Part of a small language model's weights.
Size: 10 layers, width 256, 2 heads of 128, MLP 512 SwiGLU, vocabulary 8192, 10.8M parameters.
Architecture: RMSNorm before each block, rotary positions, no biases in attention or MLP, untied embeddings.
Training: 575M tokens, 4386 steps.
MLP neurons of a small language model. Each row is named by its layer, matrix (down: output weights) and neuron, and shows model dimensions 80-207. Each number is 500 + 25 x the weight over its row's rms, rounded and kept within 0 to 999. Numbers have three digits each. A neuron's up and down rows have the sign that makes its largest values positive.
After each neuron's rows, "fires before" lists the tokens most often just after its 100 highest values on Wikipedia text that the model never trained on.

L5.down232:500477459418506492526500497488465471528548539536499511484520507483507505496472488479513498514465519483506504470491483522547508455451514498526493491503532508453515529466460507481543551520467510481488480469487495489505486528485515542481486459503554472524483512473461574480492492514524478554490504498464515472499474519496529468509501469491523494534521485554482523490499489469469485454528
fires before: "-"

L2.down488:482489505533522491477488522493441533517469501482483517502531524486538516517517463498537489461488489486444524526499466497474417514529508497499484460458487532500481500474459544457469468516527480492487536492486474511519483498434522518432485544529483486476498485484478506506497507527537514528491489478451500518485505510520508502480506496521477485538466489456514492470510530484490535497514
fires before: "\n\n", " The", " He", " In"

L5.down247:539527557513508530498495497514492531504526533482473486441501505437493471469501496502483455503476449459492502532484466506540527508507483465482499486505497495519482518529468532489448492487482482473476502493486480508520465487482503532477517501485479542502511517511527513529516505495513544450493467475508508478519511473479502518508484514474467533486517480468468494482486520519506503507449
fires before: "|", " |"

L3.down18:511480480509515494449511536495509496528493519481489499507525484507521512505516499534517504508507495529493522557501506509515518487453466482533531510472546536527522494470472497490508508451521456472510517462556516496496527512504449522491472517546467539535530538530458485489541489510510513523462528509458522508482472552530466499463535523523499507482475505493460458476515498475524511498487
fires before: ":", "s", "\n"

L3.down278:507453514490520527484529413515519516500519507453517548476511510506486530486497502543463487520514506437558500500452476515511483493511468475496522512502443533477533523521494493487497470488507425527501489469535482480477506489471522491561506540498494502511501488521520518543556479478472478491498535517511493531466451496468502494503483504460535516551526477475489532499505506475505487510506
fires before: "\n", "  ", "\n\n", " Notes"

L2.down373:490463517477474536475483505483497463493505546480481536492492537480503484502521505460502514492518462500465513485498480532496485470513503488482516450516541486486541507529495470504547502483492500534546583450481514484442515511479533462486497489482462488537524533563513477443494476480498496530469490504519509485515472526533489483507515503504508484495507487509499457556471525489503509491500
fires before: "|"

L3.down452:519588514499526470506526485508500465556475460456538477468458467514470456501498477530525513510526486487458518504487514492498492468474489505493504506489520514479495493475486537469516523462510533514495488495495501419531495497511501529457490464509550469530498518488491531467489460463517495428455516489488494479481491502489500494482474464484457500490505499493462499485529512464438476462520
fires before: " |", " as", " (", " film", "es"

L5.down329:503465521534490518468478525510486491509440483532519479513491504477537505514477456509442491490466493502499475474459470515519480491452512503514511537497509473498496482487521529523482558508514503494470488522513556560498509515544514484522499502498501493530532487497522502496545476495542493544491499499538533517435544486503505466479522510498496529488502510509534495527475484497503490505488
fires before: "-", ",", " of"

L3.down207:484489489520484494510459526514473522503467510513486503502508508532496528505481486482507454440513511486488499487522489459482505490497479491464520516499463467479496470536521534479556466542520512495506569523489488501454493507487513499394501476492485543511491508485481530500555482509495507508472470520506502517525494504552497493519511490492502486492518528476481504478519507478519526483544
fires before: "=", "-"

L3.down464:524532466477460538495502549479501509508464500487487503497586522527505471493471492533460438477540483440498470537499528471488471532494461481483513502447476521514494514474496456485528500503516497471483494492509517506468498466506543499540491516435472528515482513478506498514500490536472474531478490558517486512472524496468518486480491491507499507478522454511509489490508497482505504496527
fires before: "="

L2.down266:513503495460489515526531500536545491542519484536506522502516506467491509479497498503541502483514522488500514503476490485519495491480546507505445517473535495541488497505467501478525493475446473501532507512538482468472491541530492512456483480498480538512516552519495514532491507525515493496461533517525524465497461509478481481473524466471524489502462542474464507473539545536517527539537
fires before: " |", "°", ".", "\n"

L2.down234:513453508464512499524515521468484468520515504517525500468527487503504508510489508488516443464463558524509459462512479487492460468494483528501514537488515466508493478528488539541538486530500470473469519452478470520465517493479521510501499529498536511516487505549496510548596467484457501534505534485497499538518487453486499510494502551504525500494512476548486439534479491515482519540500
fires before: "=", " and"

L5.down393:513496476442506541487471460532475488537566551494495515501535522503516472498483512491534520547497502490536523491468526521501488507450537481487511540509466545506510465525437482513504531524494527482530466475469446462477488494504508501464489499503476538508455524506467478488516468522485455514489500527492515509528511487485511457488474468434477486536486477526532500521533516519513547504470
fires before: "-", "\n"

L5.down365:508511537507512513463495470552485506507516541451458480526494467502474519452506498503493495533534531501513494487510507547452503503555485489486496526483505504521518514462551466469514479482476527463546511525478508494513442471516427511474505521495510488491543481516534472511509481499486512504524445539483515484487514532475490546551497476482482519454501520487470483525532478481471463455544
fires before: "=", "ed", "ing"

L5.down399:463484505498463525479476482534468497509511523485510528569495477505487502533499532477507534523494494539504497482505495524494513509488490493466472500518476529472472559480511462479457501527510540490464510523514531493507474488537496465508469501508487494521502482493449495481536518480510504489502528482477524515443533515524502495504507520510517523507497503500492462512522479516497534477540
fires before: " of", " the", " a", " an"

L3.down119:488513490498470491516502497518522518463486503497524553511517467520522498481505508470480533484505473557475494477500544503438498503523527521484469477467487511534539477475471456494444511512500523442479497535468495503480532508512504526530519533510510472453479516487549455523474506538497494503453503529531496487469515451511506462476536493499549500506550493470486498465518519507502512516535
fires before: " |", ".", ":", "–", " of"

L2.down81:531491502526515494477513499522501493448478541503484486491503515508466499506492510494511516503465465506478461499456513492467476533540456499497546487520504507486480485489497519470449460516459507539534500505467501514505502540501501506522482491487478469516491485482438504542491474490426513441542487481443476498496483537515505513466474527493532495500518480439495532509493564481502483512491
fires before: "="

L5.down64:507511468512509499504464515531540538484506525521508538491549477467543488535498468518462582466472487487469533518539485451534474486536500499504492495447524540527503518525496537490538516482502477524528515531486525508501511509507509479520505542488475466443466475501485524521519461508514500507460467514507501502512477534511511520504502544536512499538505527496484508524528523516510547496468
fires before: "on", "ons", "ve", "ona"

L5.down91:471511502455496522495514493504496470487494538494500485478496525513500534487513466519503504501504508505473502493496474518506498509482526495491469521525468509504460505460487500469500512507486493468504463463507495529486511516502523508539440483503471511502509526482493478490596488497496493469495501543453461547510464493503492509555464506479525499516524505533524506509526510549512472481441
fires before: "=", "-"

L3.down17:524496474499476484501465516462474555519527484563465503510438479539516518505456501506523490444532500496531495525553466454489501494529487479557480505473524546527512557499507535511505478475504510465489523504481508487470522510515515505509522513470435488504513496520528493489511474512499518533455515504469467469514538503476524506491497516531511555518487525506476476483471519525480521538503
fires before: "=", "\n", "end"

L5.down459:478474483528500515511498497556492512517538522512513495503487539502535455525495469495482496491483510515509538489514522476509510512478528536535502534534507507486551497507474539522464492481491498485486516490492521495471476517489486541522516497518497478516398495478500528478494485494498478526459520492517452502477516479474476499475515558505508509483508517500513489434494527486505501509484
fires before: "="

L2.down178:496503522453517559535508502519509466508458515477509512476476518551492497540502481541476494542447465517490500550500495517530526479482518507535503473519513513483520527509507482490454530521513521458478559529505489533504521505485463458449483500521528521504532544520497489465478479492516515530464488529473523519460508462571498504530490495462530514490484496461498558508502463511515467520492
fires before: " |", ".", ":"

L3.down231:477467487520501472523506509501499493516522527468528526435499508451472502489477509482497506557486505496507534487486469530486482489446538465521490540492501524446488529487501464514547516530508519505512482496479463533500506484494479495499502499512516499523536487426503538474537509468515505515467518528494473466471491510489507519503509492503468489508503511496485502473489473482502480515551
fires before: "-", "\n", ":"

L5.down244:484529458500483488506551527455502514464484518481513500486522481471502493509501500479506497504460459511507518497484479491460513499479457556494529510465512489510512539461541435493487489535511445524520500466506486504505515510490502498476528507486482518536501496501516475519531459541511493468512529492529516503501483548565491513475503435512472468510492525464520501482494515503507536534511
fires before: "=", "-"

L3.down390:494487504480526518503507464503549501490496453499478487477532465503474509476529495500500465498550480506546511472474461502497503488478453529528472522512508507481476525498520540527502477529478473446502511491523499501477489519496515531502503510504500525516474496476502522564483526544513515489462530490510548452519519476493511472517477549475501516526519506514473526556540467476521518472522
fires before: "-", "|"

L2.down386:492452491486449473466531485470538555516510448493512501555497517498481542472525493555496471446518480465512513486483455466468521476483501519480517455506503503480476476467504511468513583499517504476520487484521503478482509504532515501551492468502494530521526489535544502501561503520493556496510516497529514477520525473511521488506540477480546545511508534467497485492552497491523550508489
fires before: "-", "|", "De"

L5.down321:500531510498546459473488499517506480507437490489485486507505482556491497522496492502483511486548481462516485499514529495512468487492463473468449482447492498494517522519530458515503484545517511511510503523523488466492474487537471535497511467460537496488544477499500467504408504444512520508520503560471518510479536498524491489479488486509511527453526474482494505515502477503491514469573
fires before: "="

L5.down189:516477477444547498486455495507490462488502514476524492505508484501510493471494494512531459508499503503520467487476494499450489512452551489486548500500532469524546506532529487525467452501491509477500527474521546508491505537466484542480475531496486484480508507511471519497530541480509544550481501536511536487503508475507516538548489546565522503497490466513493496503503486471493521530493
fires before: "|", ":", "ing"

L2.down236:489492475475538491525517491489528455486506555474492502504480506488508539478519504465503511470484528470465541519514487475481515485481508555487452502477503503509520488505489500488456557482472502484514505465472504461494497474527468508473496508537514497504482502495512439452550486518483507479500498454518515470511466511512481499523511480490493485463491497501528510437507455493492523499498
fires before: " |", " (", ",", ".", ";"

L2.down318:520532507537529449491501485454497472487509492454499559550519482519493477517506549452523521467509473512497495529493508495496490458502490463523504510493495534461467495450534522446484485476507487497498492542467483503487517524519463555492498480544483501503520481491498491497495485482506522509491442481505493498536497527542529506483504482499453474504462482461474516537494560506502542460531
fires before: "=", "|"

L5.down116:510502497501487474486519469522481529537497525545498510481466495474472506484490507465490505518505461505473459509506525526529529520452505503538511567484488515496481521465490515515496485462512527544469514514514519516491495508495493484496500511491465497480488486491510486507438519488515496498505483506490515572500525498528500512505478547477533549516516493529487441540510486513468470534451
fires before: ",", ")", "°", " ("

L3.down107:556503486472460524463534470501464470513478495481529525540543481512538513512456466510453474497503464490484486483504513483497473533465497480522517519490481467524507486491447545456513503512537471501522480509469484496491549484495573533456495510507461539501557490509533526497538511499501474469471478474508530529509481527486547518529485504507472520496475506513512492468470511497525546511474
fires before: "\n", "\n\n"

L3.down340:518504472512493498518524527528486569492502473513493542491468488480516493509532499549469476502525494484522496535516467498530480519521515522506526543501487453481453464480471493530510505472506474508484520519528518509503479488479482462500461508554480484491456494529491519534452458469514527507490502449524470502488496485482530508483468517461522474517495494547492454500502530526527531507490
fires before: "="

L3.down284:529503526499494521435500496472509480512437530505506476561482466512508496493528517529485513490491448527487514465501514460478475519484522471529531458520491500540545524531528520516503493516541506494483499530544508496480488455519459491489474484515513497512505498509495463533518509485463560489523513526506509550477499482535483498532495518523450527483507495472515477510500513502500520486484
fires before: " |", ",", " (", "e"

L3.down410:520475485514538530481493479480542501517525536495471500529535513496487528468483551499563527471481473494482487555534478482472482531480496525529508471526476510494506512484493553535516499518502516481489502496487452531504553503485519504431502506518485519567492495505473533462511513508508487485514443528510475490508510499524529466469507482477464467520467454491496522475523498485515500467512
fires before: "="

L5.down48:474487493520491513493474522512468524498495509513509536514535500526464509487507460501524491467520517482484491473529508489487489505497469520466494512499436505503519507543465527499511480526505500507497534476480505536479496509508498497416556482486485519472469496477479540538575476524485495480493484506490510530499499492536505503490540498471504504480510484477490507495493510487505533471505
fires before: "="

L5.down495:549529451472522453491485500492507504519482549555510516465515523472543460477475468498482466472473518518502517530486488499506497521488509511521507494482510487527540465509487492504539482494486458504477483526463499496468507487494529470535510474514507454473493484464433507495497503515463516491483497537516522481536527461462473521463508502533481469503505490466527529479504483520484530495568
fires before: " |", ";", ")", "G", ".", " ("

L5.down182:484517468506470477478523531516480524456497501496479506492541501539515505495491523472504501527483470529532474482467501483518472498486482498482509527482439505511509461525446499536506536532421577538537492453517487501486502498529511495407489485476494515482510497449557500474571498518472461490486508522514512481478495532551529507495509521502501470514502471548544497475492543473532534481514
fires before: "=", "-"

L2.down139:518530472496500485535476460468509506460506525482495486524474495511524500492506515538567530512450495522508516521493486474427469499477488487518558476481442517457517443505485464474489480500488516541519503514547502505502546543498481517552491535480516464500498500494504447504550500516503481464498517496481501514508532538515478504493518492475492538538484481527504485526512501451494533499509
fires before: "\n", "=", "\n\n"

L3.down446:574533507492464525540474504516536515476482488493527520509475447463494487480514526536495484495526498497538492468472561488483573475499503493498527482476509482488472481525513489473484518514529524510507472504486432479518543486511498490457468462489518516528493482511503490485404506498513506487460506496468477485479468517523515496478491522480532464473539474539494463475488463491528535520509
fires before: ":", "\n", "=", " and", " |"

L3.down179:513493490496458507528473483501465494468455484523490496531495487497430544523464484508484505519515519453516502492468517499516449511474496512507489546497499470505507549523474543492490475486496468515459524530475497501492538519483526533474516526437544476535493511484461520552528485507501462486507500527503555521475507484491516470467482494498471467513493550462527483480491523495459523456487
fires before: "="

L5.down184:529513458479467504519482503523500543510489540512469540507528500482520508457503493493515520554519494494497502495507497523439471469489476507524505515475508502479536523466485493510466544495513489500479544532493493476541516518505525523481499483504515487502532469519481488495513540492508501491499499518476500484491546523498519427545482518537509511474455486511451516525506533488479496493482
fires before: "-", "\n", " %", "|"

L5.down194:471473484524500531492467544515466511500470523482492520506504526499479556517484499484478494440521485527501483495485494514479505535522436511506528494498474459471520504517503493485530470516498503496486519471479445524513463528491498524485510498467537549499528455478539546506542489530476554503464450538470507509509450501470513496525541431496506505510508514467503473482513502469509506493517
fires before: "="

L5.down379:475514482516513456503475502497546495440518533494467506498488511501506475513499480504534500513527510494482490512491502495535541466537494481510516467514495516541472498482493541515473481495465532464489501512502509481491498505515471451535484502517530488509540546502479482511532445470544511518492506481454514501470486432536526466508535517493491488559516455518486494523501509494487537528479
fires before: " a", " an", " is", "\n\n", " American"

L5.down264:521524471481454468508528490544478473503507490441520478489515508494495522523502497538498485508506498571523533522569493491511497479478488553538500485473479469486514477480474482532492493491528567473474512498496482498468494524525520539464491495490509467521523556496523528496595526529487531528540490469533492477529547473495524478499490508509521486523481497504561524523497527464489457491475
fires before: "|", " |"

L5.down427:498490493515512509492506533503492528528502502511512512532483553497456486478506485507485532572480524476535474532503479456521513481531510463545509544493493509472529540513521532453521514522481468445518494513467503525503541520525503484463509493517515486513468467484495479508549476527511524502495514488456550517485512494504476481521553469537464470514482477492502469448531483501497502565519
fires before: "="

L5.down384:478472492508525504549478483496469520475531555508426517528508463535450500509499495500495528495536450502458478523523517493502505485525505502508577460535490521540495485468493528509485488530480521506505536517475488553493526484537491491483524513506508464516496504475476533501460512475517484477508512474507480510519509503470483511475475481469498532490501510487505529539502488508499447462528
fires before: ":", "=", "s"

L5.down463:455572523537515450520524507514505535496550514498501480495468547467525496529502502524520473498486575511498473489446562527493531506499510532498509493530467497518501490524457506511541493500473501525495471489502468504493471518462504523527501482509503527470451499540481509493495519514461492487466468506522491473529520527484513520494493507558527473475490505486524527491503502551481536488501
fires before: "|", ":", "-"

L2.down267:509505490490477527535512481490501493496469517472539512514528490476522493538469514475441520519531511493487497528478503513468506502488473484499547510507507531499493524476500514456503487494474528537462558512544508473503505483487481500452509508507478487491538540504471461486502513521515488511506476510526459514477477573525498518508507517468491504511499544481482466540496509506503495476476
fires before: "=", "|", "-"

L2.down490:512482488510481532455514509524503468514515532508464496535518520494444515497471544540539519530494485521532475522523486526459534488480506488462519541488527507495505535505469522491512530484519509481517507479497521501500457474472504522479496473531478523499548512498495539503501500474448493525440512466490532496506484510464457466432514492537507500522553486524507487516540475455512513500525
fires before: " the"

L2.down357:523506470496540498498524519454522501520549471467511480468480486524467518466481524536491525495504519486529503487489502496479481479485554507475552523488531500484502507482552462527500501430505512484494507513446477519482527540479518495505509506469495493541518481465520521528485520518469495525497453474548499466491534493499488465531508561493507552503475512537452509507505501495545509510491
fires before: "|", "Sh"

L5.down453:517500512491464502527492488488494485467438493508475480479505491565466543495522481540508483507511489525486499484522475470475537497514519486520514449475484500448479482521508515496474477517480529512497482463542529448463498498496513521525508511549540498506526524487528495534511564493483502513514531508481447488474567518511477499475508487496505483466494482507451508500496495473517493495466
fires before: "\n", " for", " in", "\n\n", " with", ":"

L5.down112:502443512481478460451521495539516469499485518466504500502508491516484506518522534513508485530534497499489478512502542460486469501538467492520484509514527503466484553492502527526481529468485510436481496478488504498515460509497516429454479507474490486526496500476504549546494470439482535493507525520527525492507512494498511503562507493502488428537524512513510520488490509462518493510507
fires before: "="

L3.down7:516518501465495481465531462505494544546511515517482539492492517536475507531518503528492452496548519543526498502494511505527534511520508542529523443498522461506513534467484544504525474509480558517457473459494487502498528451498496501527500475480528551473550479535498484488517507473510517535476506473524483534467535519479458501491525517531515489498488461470518511512481538499529505490499
fires before: "|", "\n\n", "=", "-"

L2.down378:533531488506531493492512493532511461507470524500519497519496516525482505486538552527510528469486468504473478469537480489480528484476514473475509533514488485508458504499519500520546505516550511469520500502508506524452488497509486492442504508484482525507455520497505511495528462501469454474449541507479501522489469526531470461475506511532483461509480511493444531528511492518487516500496
fires before: "=", "\n\n"

L5.down17:503520521473502496491529497534525467485486485473510473423474485447503535514533462506489496483498462499517473498482490476493468497506533492483547473542504516472467488475462517516502512551496517489507447479525502483531517492527495521477454497501513521503530525501474511537484458505500518534492471467533513466521483486509485499524453488490486525488471499538517444495531545455539481476441
fires before: ".", "|", ":", "–"

L3.down155:516533486514538502469552484498491476500488489486491531513532544522473498475504489527483490462451463489485487512529497509493511515447545443538486489500497512509497483535511497527511484468522485491482521546494501492505500473474463484504529497525498492480473470502488503487506507478528537482514517519518502509508504515477509481527538505510488504440475483455483511453496510476539531489512
fires before: ",", ".", " the", " he"

L3.down237:499518518523508481512485500535488518476454499478475502510490503504443452479518468558516437494542487512498489514517478469529485510522533499463487516485493488482500516529512491478463491474512484484527502476531477467454518565490529532511538520477545484498523486460481497508540455493513525460497514464510487524548496506477493484480529518500521479537504496489491440566486487523517514500472
fires before: "="

L5.down166:494518525517540463483489487487450447495432472482544480499496522476476505513516528518471464534513474518470517503482503537483453508521508508553502515506458497503501510491526522491505508499518517468455521466525487464479500460454441467489494483492522480502557462511466506470511520492515469499505486502485501483477518499541542483483552510480503474517507514520506476484478532476508521432543
fires before: "-", "|"

L5.down284:495488521504462532539462478512489491471473481466503505490523482463498553518469449507530501476505511538546502515516538486490502474515484469492446476506497512511476485556509466482474481527512523497458482523481485478490510546512517468477492483487538490495543491500471490523486488469530523497479481518544495508464483485529493496501519505492501448517508492466462475493496479473498470454540
fires before: "=", "+", "-"

L2.down59:477506473489478484497556524501485519501489433469500477459495509475512511531517463467472477500495515545542540520541483483498505492495530486508468488484500520521499485509474504485535551541519490530480542445497465504474516509510472499498475497511494565472512490505497498497527487491518504546493495478480532490508491498489516518484511504510492511482472554514506515465489496481519499469514
fires before: "-"

L2.down452:479516523510463474529488523474540483474492486478530516468502431509521498515462501477547502502437507567507485502531495476462504427471493510439497505504447519529508456504477522505496522476501522489548468519517514508478538534517497465516486555503521461523519535506492495525444484504508523466510478518503517525471493479496471513517521464515481485498553503446516536483513502542513494504518
fires before: "=", "\n", "\n\n"

L5.down252:527510506466524555522485469509504511515487495506468522481476455494475477466514495512513472498463490481478549525525498499483473488544503459472471455516491513528466496507535496517505499446505450500505530512498524463496499519476498494480472480486492526515476497490518514495482499511485471474483537467501475527477506510545446508466526529476459516514486548488506529520501524502545490494485
fires before: " |", "\n", ":"

L2.down37:509497513510526514483508471538468495484476531499480476509510515525495493523514449525498476511544523496498498483469485531493507504500504508502510515501509505473529529491458505432498497515478457496535466498507520511477502523448487504513486500478485506477497478508521491504528582496517504482501508492488518464499535488541486503525492452519506499522514528564473493516512475484515468512504
fires before: "\n", "\n\n", "="

L5.down5:526509533451507509546528504489535500502514501484524499451533476472507508538522512516526461496474508526509504465479486553492486474474556515524497489451538505478509515530517493497538502474496492471509516533522505504486511487509509481556494513506518478530520501501483503525530491533497505540498499520507490469478515470490538523463476516520511486553503523511507524543491466495515461479520
fires before: "|", "-"

L3.down329:515489544532478506495555529512485508478509525473482538533510494515478527525464503493450501483510513517470501499494477472531470483517479500534517453491471466491510508487467494506493497476480474524509539481526500527467512545496490553495503499522520530475478494523456468541592511482509511507440529541496488457467458522495470521454473514455494487541509465504474487468511494516489533483515
fires before: "="

L3.down480:483503520497479492477466482531496545490533463505497508486498492491471522501470475464549466485486521506488538479510469540502465519547517473505523454531513477458504484501499522533518475506491530540489493485514476485451528495490533536517509474511488544507499513508525511481496531514482503533480503467520481491515518485484510532517484531489521520495506482502489450488550545527518508519452
fires before: "-", "=", "\n", " and", ":", " ="

L2.down64:512472499481498525512502493476512490534545503459482505474535507489473479475524447507523471534500528443520499539477526525481505502498484515486487521501484493486558509497491497515507475483467502535476534462516497464487515509495482505491536469500535520552446477493482554477540490513519521463511482540512520527501526481512538465458506496493542484488524510514513505495522470482473499500508
fires before: "="

L2.down355:529484485467488520490501515498484533493496501477517507521485517481552488495505443473460481479539457513489496505523568517501508500507541517481520548485533485510545542475491447489518510452493516524486489510532523466492502503516474517519467478479520516499563513476488498492531472530521507527510478492468498466503507485473475494513507489491523527498485484472456501475554483528505495510495
fires before: "-", ".", ":", " |", "le"

L5.down105:524493518467493473507482477497529510525495496558542461504497522467535491463501529543481497511486481483515495491510507514459504532509532494547497502492549526528465534476516497553499489469501470478476486474486512522478505489497524528554462466497495506448499512524471470490540510405503524512499516500493487439468480479494532465516517536507540529531520483473543484432513494504483493478517
fires before: " |", "|", ".", "-"

L3.down419:488507513505503495456491523460552498490491491508504481472477492503520475513490525495508487515524487488516494491550530476472523524532455445507512558499506511467477488489488536498516505550488484471477501499454499501532555552548453483553550521510534479503522493507510495478475527471556473510510520515459508498481506489560479515482463490470522485523509499539480474510530486539522505515509
fires before: "|", " of"

L2.down407:472460502505512501541486491486519490464468481454518524464489513472459510510507506521458495508454505534503490483462506541539497483488496478501505470562470518478527501494500522485529504528474552491481522464540489488509542530475518497487486494531499478492455492459510498489498506507507534470531509474511510540496495441465466545470490441466518509464547484497533499513476511511472498495552
fires before: "-", "\n"

L3.down314:522508503508515504484531547451464513490497508538518502532541489518471495488506509515469496554486506542524489481483498491503503500474484489505506508474486484501514539519469496495482471527490502492509531485476503508520495521457497481452485540470430501483466449478483525505514535478473524503458506497514528518501525507446481523531499506524521477481496524506523457507460485505559524537496
fires before: ",", " the"

L2.down140:467470468555448456504487505495526526502490467508494462529521469498521471536521510471543506517487500495490505509524437543536506461509502519499502505494487520477510501466491476483484492482488487485478523502524499466492465508468502477518494471492560494513469502464486492444491493517497540527499526482483533476496491562483512488495481509500482534467500455530487506505514513542522497472527
fires before: "-"

L3.down274:515497495511416495507526484522489535554503501458523495547487528478470468484486476557465546485460487515493494487541472489534486472511506495539483527524576508487497500482497455504515457516528489481481486503499495523498515540509511483529497519462532501489491490520497477540513486502501470487465486482466460493493532489500499490522484504553512434522529475493465493464444501553458489512483
fires before: "="

L5.down193:549520530523506475491493467484485493512486495486483531476483504532483489499540510497533485453468518493524517528515462482532472498485486491491518522536460514521535510523527518478519480577476521485453469522475485499505464508489504491436493499489489491543498483491504511473482522512476481506484511519541514520487467490485486472513469502499452512487528489504534495498508494500500485449544
fires before: "="

L5.down23:511482502475492506468506547509505521446476502494491524498537502472529484499519476521530511501462472446489474472504500500485489514444450461480507536519510505524517513466473553498503476543534562502573513513448491481448508546499457486471517513464486542503508503532489485504492491534484488497515513515513522489520494495520506514455487444501508478482470534496497535522466443524492504514534
fires before: "="

L5.down36:489495470495490526503521501539489540516454535500477506484551490514492539493459509525484464464506498481495510513501462497465442522466483518533499525516546476485532480503501490497470515512493496507505527506518455545499483559446501504541489509472505525504486472470513513499427482484532523488465519518496524516476502507472491550510467477527499523490473515549508491525487498456558524474531
fires before: "\n", "\n\n", "="

L2.down8:472496482519496524534492502500449510476494495521523509484538471454487526453511515437479494479479536492473480483438510493532487512458493482521469523477426531502500508499473488473462460506547504512494539452484470508467468501448542487441508519514502496533475474498474535517496525469465484492487472486493485522504532456493522490505494497503490471465502486505453492530526483518499470491478
fires before: "=", "use"

L3.down477:530491472555519476483486479515512539492514503503499523536544494468500473475502477514480508485490525490512518540566514463475498486466489459515468482494497512501470501480486518534481479555503509497480514477505511500529522477457512497509523491486477522513517454473502474508542525497442505491522498528496475486489517468490507490501454520521502481510546497490494487502508565537492487498526
fires before: "=", "D"